{
  "num_key_value_heads": 12,
  "hidden_act": "relu",
  "norm_place": "peri",
  "rope_fraction": 1.0,
  "bias": "none",
  "parallel_block": false,
  "extras": ["capped logits"],
  "init_std_o": 0.00423,
  "optimizer": "ademamix",
  "schedule": "wsd",
  "doc_mask": true,
  "train_tokens": 840400000,
  "dataset": "wikipedia_en"
}
MLP neurons of a small language model. Each row is named by its layer, matrix (up: input weights) and neuron, and shows model dimensions 16-143. Each number is 500 + 40 x the weight over its row's rms, rounded and kept within 0 to 999. Numbers have three digits each.
After each neuron's rows, "fires on" lists the tokens most often at its 100 highest values on Wikipedia text that the model never trained on.

L4.up1050:523488584549451500549551448482517470434520486477553500521538577512492470428487535494447521481509508521515525396516459458473438373484503582553488539508494485503520461467584513544485502481518501466509519501515493575510535521489436457471508505517495454526521461540497412409519429569475452515545483476493539513470480459480505482527585473512468494557471526489491474531484550521449448485468
fires on: " the", "en", "d", "y", "s"

L2.up650:544525532567535520514532474460553522514523532528541519450518508528610519479499523584542506519504520555520455482486507553512544477517467569494477524545526522517469430480469538489483508570504469466482543491497515455500532507506554464486468535486425523503454540506436469478474520549527529481471516538443481453418483506564527548537498509528439574512498522484452418468555530488452448427540
fires on: "ic", "ac", "ec", "as", "c", "uc"

L4.up736:460540514529477498477510521476430503446496472415443509470460527567560515619553504504513471518473562557509438444560511552506415475486470484525527506571529510464438458525470485511505435509544499481550502503450430504478437455532521552481525533505473564495470478571514551514470491510486503508525520543540491575493429588563436491588497542453454443437529541545546499492474488509535535452481
fires on: "et", "aj", "ass", "uch", "em"

L3.up521:525454549540459462499518506527510505466538491506453512528481540475510451540539404558481512461514554588489494470521452422559481508412478492407492531491460478500475519498552456574518526525507525452481496505506522603499461452461592519477512533604517475549458462481549575443526552484531481461468473502488494414542486447570466514527603506473426523481538504447510464517469499490550461490535
fires on: " –", " -", ",", "er"

L3.up1347:485502596537449484532512476471427526531455492559525496526424546485452448384592525498498484508518508512494457464421450474487511509518506482418520502547534506519517516546434523475518537532519476488472478529505496425503475442488514456509543493536490545442522459559496464527473477444580440440500525460431454500511460531643486418490509464506493527523575498493512489543524513493501459461447
fires on: "\"", "r", "et", "p", "t", "rib"

L2.up1513:449492532546457566491458518481520485505521552431515480411464554508534438481553566451480537521525541519467494509556443513556469584466502415469524534496514520476597432495513504510494490453551588477495499555529505602588458502467505419490535483515491475557501515501520535443485497538514523522503471526530520463490461458470529507473473435485436470465560530444485543521522512581544467475564
fires on: " Y", " y", "g", "ik", "ick"

L3.up923:486446522482487499520563489460502521470528493514480486552460503524476528450513441562448529506527508496510469385499467492475468450392509514473528525489587486563505473498497542532517511507520492466531526537472459611506498525483542502491479514497502575538520434523555424463512536578502505552474430571495490432494478476495525490473498474454532442504434508470487396546491489514533530507530
fires on: "o", "en", "is", "st", "n", "s"

L3.up1220:531561481586494511527583514526431536508511438501575453465454503540523467465551527511467504555480559531555460418482510552536523509541511450466499540590485497468398470526509499449529575581499482492475531470470538484460480515525516518483513489457453499495440521491513504471549517461520475507487553488414476522497515530509496506472457487509525466534462546469536440521502535453505472490424
fires on: "et", "on", "ul", "fer", "6"

L4.up292:550472545532542513476490505429518559494503460525514510472477544448503515525536459487536516497462446501516486520551504547480354557455504532530505536483457529473471512501446447557533489517506530420458475470508554477516501488477508478508526565475518503525424518471546477443462562466519554492581478490553446523492494452513466514529438539445531591434570527450550501475502521561533473414472
fires on: " |", "x", "s", "m", "o"

L4.up1487:566521500467429480501492461514536436476606504543508449473425523444512562509514441565480505536480554501431424490503510514508510478489461475505552502509423512461438533505513488450483494534548509462422453524483505446492469510504518601521503506590565490513512499475579587435510604402519508491504459498554437493509470472506445438544464503494401552533524526506550444505444496468532456461443
fires on: ","

L7.up362:543526518472511475435502527486507475456450410525532541572514584539523610573458495517450580490533500471396383471547491474468490490466453533570535547495489456547494457525495524496480504534529538516490499485502536505521479467487552536545516589461507482548448443495464422471440515455580515456509476551520471522484514571497464424531597500564507492516528468496509453498455524575471497453490
fires on: "e", " C", "ber", " S", "oc", "it"

L7.up524:505581565518524554445527479519465542494544527526481567510511495526570516535585546544505436484513428490507491480445510518531465581553503517449448516507439516516491513481403472512459478594567434528452561531497518573561514494451505510482521449516499529481451507569456473519508608541509525523559483619518394424439517526531477525514474459481454569472481499528471466468515488513453501467459
fires on: " dis", "is", "ec", "c", "o", "ran"

L7.up164:527525562545436481459485486518491550474510592456488510564540536469469463490482484519585483530546506453480465504490518424533556585498475459546539489526418531509527494494522441487486431516530382531501502501536496478483431449431592600475548526511531405505531516501501494506526498482473502557514471545571479544475487469545521460494488531511448513509573524521538535524428511507490536464482
fires on: " I", " N", "I", " \""

L3.up772:490506455468457467560512491528531474484458471480485514454467490465491520477536538473491578520490511491484580463446550484533556403457455540581501538559468457520531440421536476488515482463502486497392505544493436521502498475465456491566528549494481430535461447499536487451452458518485522512538528466488531501506479415478486442505484609465542530564472547503477452493506512498482510478509
fires on: " D", "av", "iv", "d", "en"

L2.up1171:491490530545552497465528466492483483476492464513534502502486517423490483512536519501559593548506460559448581525532509456488507461457504493456515502534517504530493497462470532600517485511489473468556495460472469577473526519573492482543473555492533450577530504522528539578452521517525515518533488507553487566439459517460529539490565538531474474501529475423559482450530494486504529498496
fires on: "or", "le", "s", "w", "p"

L4.up813:444530487463457493439485495511520517499570446512513477536502486475459537499472470565456499547433561535486484421443549468542502457462451492514518528457475412522473477465505501456547514519514534492483459572530504452543447561443602540535487543537572524555451516520544569475454520481512523555452440484581437499527467470516500537475457481438427544529490502553513407561473490500524470457476
fires on: ","

L3.up1473:545454474522568430461489486428475480539572453487524535499565545514513509461443485557438507496521449576491516540530543522512615501507500547469498564517553587506552429527498564541503535514552470486481477485466533582443538486434567499562479555598466461448510504497578466535508489558484462520503487525465529432529492509471508477550561509466444511532524484473531508517532524513544477500475
fires on: ":", " |", " –"

L3.up1288:511489503503550484517605534500531515472427487580559527493498529525480488475497516501455499492526420532503578517533563406529587505458507531471523509523523535528581521447450503553529495558505451445535572507536488545490495503493464446531554526570485529549481525537514517556488506462540520462529522505467539552402533502471489518387497551467518470532508524533514497489462509433562465501405
fires on: "ter", "or", ",", "g", "re", "p"

L2.up1283:544487449509580453522516514398561524513498522513442469499548524520457536502483515521454502484524560585470456431532510506540466480511472540484552517482537529501537502538438474473588517444444536501489485527469483495476500483480458450591451464452563445504479447511455546498553534544485469462498496479456506494473491499543521414460592486558496532510494503484472572506576530444497464468519
fires on: "qu", "iv"

L2.up688:549460532450497543508440480422503518522529536518432597514510491502488490478453446478515582465486520525491609471520474444570538500457484438568515515476555553511467481535522456502481460534569537520526501445493528513493453512456487454532443466532487498584472488491489467537475507488592537489545456454542436475438479436511466443474589481490495553452494496448444492465573534496507444440461
fires on: "t", "k", "z", "ong", "1", "y"

L3.up1358:586468498526484506443456477432469453463525477462420472532469524483516523479492562515526441441526542517515540508601522502519446489526507509419496515541478457522545465486438471534499533590516524511489490527453490555558556519457513465497552529544593542485429479522580460483519449512482466510524416475524530472540520491513513472464514424485463495544470561422538514487528407543465510506533
fires on: " |", "om", "g", "es", "ce", "),"

L3.up530:529437492525562419522533531472504502515490456460493541493439516558499522497465542519526605475525497524442513512557469511524502452532522541472481561592521405521447500473453477511549509522489426454475505567503567522527528539529470439481510573540524477496524521519546506455495445471499537520499404451492490496515493511590506496477490506509489509568524477482560479457506567507554476529471
fires on: ",", "un", " |", "g", " the"

L2.up1294:438523582447518468468478502511544486583550560438411527517509608501557501474529469586501449536495494503512483485544491515496504480434461505511543493498485550502469540534489521484566592503530527494441504595446529550473485520461549496558440499534560549468439477534538491509506517461524451503456484499551422462484465510521424494439513483512415491541492567540550458585496523561467501467474
fires on: "t", "em", "k", "om", ":", "um"

L7.up483:496501499506491518532509379434526513449516434499570515576464511569447582517462535433529578584498462550448495570519471504569555475517495529506482517540599534497538452540469552512562531521506535509514565482475534556479528452491510549496501494565526546479509514566500457469513446574484490495501572481580536521493486473543518427489547514550495493529490491406471487482481500507542552417511
fires on: "man", "ish", "e", "an", "S", "ican"

L2.up1244:499497474554467490544497476435595545459466523518513448540513539448464494456489471502512520489434597583447456545456486468566488444469447529552513494547582532508511495543477498488544504506476469516446525461503476570509534419448521502498493514489526531555463516564485493437510610478480476386496500454486482591521459510594509495503513540517453485457513509438540476544462554476476486422542
fires on: ":", "ol", "iv", " (", "s"

L3.up517:505426482516495550469544527455499499528584479478506503521501518520490572458487501561454486517483578514439489405502477553515545547473518438527457564520530480542503523534496460484473503497475448470416544505489447508515441570440560474564484577527554547507490423493511513423500493566436542487454483481459430496515410546498460542454512462466490537502506504409501503455546522480496428477534
fires on: " D", "it", "os", "t"

L7.up1235:482546539572542491530539486487537467473473570454524505505453520518493459559498482545470484539544519521510473417459450486514550535512498453529517532570575509404483480489460460544494509542478472460561583464538483494570524493528521566522575523439500504447457489515471513484531479498563465498460509488514478467520516471501545479547460539424517510500455511442536455561493591498562515502469
fires on: " ", "i", "up", "and", "on", "et"

L2.up225:530440475487522493467440494471494533466522530463457612428558512429518497459475431523412529427468544540523509502559559467502446486493445494511503561431591518496510470478545477473492488544499502523537517548462495543492483466460483449516479520470536444498522498566473582423489507500455454479496559503427534474479440558479410492449539484502510529477499483446442497429476511465568488506512
fires on: "\n\n", ":", "\n", " W", "qu", "k"

L3.up199:476535539520471551542486513485414482449501509500459534537487539508482483467510528475449508462530543504479499448363471510530511501513519445511468515446475542489445543537488490460558462527499446466466437610546508498511427438451576439561520527532554490532420543513514539465482498467456524541504554481512516405501486508561474475493513505469541494503493538475462424556549499490496489383501
fires on: "t", "st", "o", " |", "ire", "et"

L3.up1297:466485522509439570487480525534519501550544514490523511504491560507500521493476494524443407504498524546484492495524522476520508505471431521436499524562503560533469516522484521481488553527565449474464566577491548593454492485495594518506468460615545558447457471499554466418555497480567449476441525555529496431499466465512565483482525455536506531565505528537482488479500500516410457470511
fires on: " as", "at", "et", " by", ":", "om"

L2.up930:523502474505540502483516528521538481510503562499499501513590568481516475472518500526523515541492545522509533515491496537509513484533541462474553506537530494495530445511443456516502559583525528495460517507451554427632446449459588484513498474483489489538458502536450515507481463524536485498378563495497512419579476502453505527578512486437509574485494567453509444578492532428452508452475
fires on: " |", ";", " ", "i"

L2.up73:560467449478546465572451471408486486498471478561529544532463525559521463500451464507450543526525536441434582526544481469506501470454506489560564585508503474538509430557425520494509442534513545480474548531500530479532467514477472492508494434558494461501461536511518435556517493476543532547489490467555472445535471514474491478505565475465519462434418491464558480510464476487547537479487
fires on: "1", "2", "0", "z"

L7.up1393:550572549438516474550549549445516510499511542447500536519533480523534445608520527556491559466507465483474462490514537543513584543462487423529480524484479525489546468458431542475462451471484467523488447464526502482463546497504527483535511510536468539481470504501491490472509484526509532449493509481581414437476521524593441475555453431479435584513517480576498555490521500455523488517405
fires on: "ust", " on", " by", ",", " and"

L2.up783:492448517523472561508531505502485497477478558465506530492496591556582556499495461512551488468510521560428436501560456489520508552503490468482572513566522545521520501481555516498515563491529486460504482590527501503528530548506559442493535506493538508505516504529510560470431570582545575531506424499589484485501476521499481467562486513530527557463515543529506491467590477506491480414470
fires on: " Y", "ut", " y", "Y", "y"

L7.up823:505495581474567406621405444467512468475531533511530503464537598482494455494476537490419439497502468505476516498503478536419569534476498509513480553508487495406491476504591460549484451522495532489515490518511510499553518493525559518460493493486511505547504478548490503516471482459589428469428486551462490458478560552514517474519510481500569504486438593448508515496471582504501473497420
fires on: "ing", " ", ")", "on", "i", "3"

L4.up114:530476493484507496417506477426398430519466476441478484512491461483474505550545484460562546429466507537504562509542493435454531427489509582442527554530471457572541498445428438528584460505522526462526535466426533483543471476490547497490508541553543501573488499531537521531528438512506478503512433469462488550485515437511486483508554496531515537548534529418505491543491598549475534461557
fires on: " |", "|", "g", "-", "ill", "ed"

L3.up611:519477460470519594501485516408531511453580444448523553399494573481482505536472480546469461525550500557430481448445531479557533602550444574387472552538551488524453464508546464529529508507516428489502494473491548543443492497460546472451479543518468503483458460502540461492520460522510508486529501523460471423448456558486472507577522514505490538488500512513499480459546540445506490508545
fires on: " a", "9", ":", " –", " |", "21"

L7.up1513:436550421580457487513469444514482510542581447516527490450394471456587555505442527502519599537487478514469515525526509505509500542450530511467514579502529464540483516490447537492470505516566493428427479404467526510520468499490509475490533532447488530465459484509580540497570559528508503452534468517504492521473547563479472499497438488484545562435536545464498449488510534483476487420484
fires on: " |", "m", "s"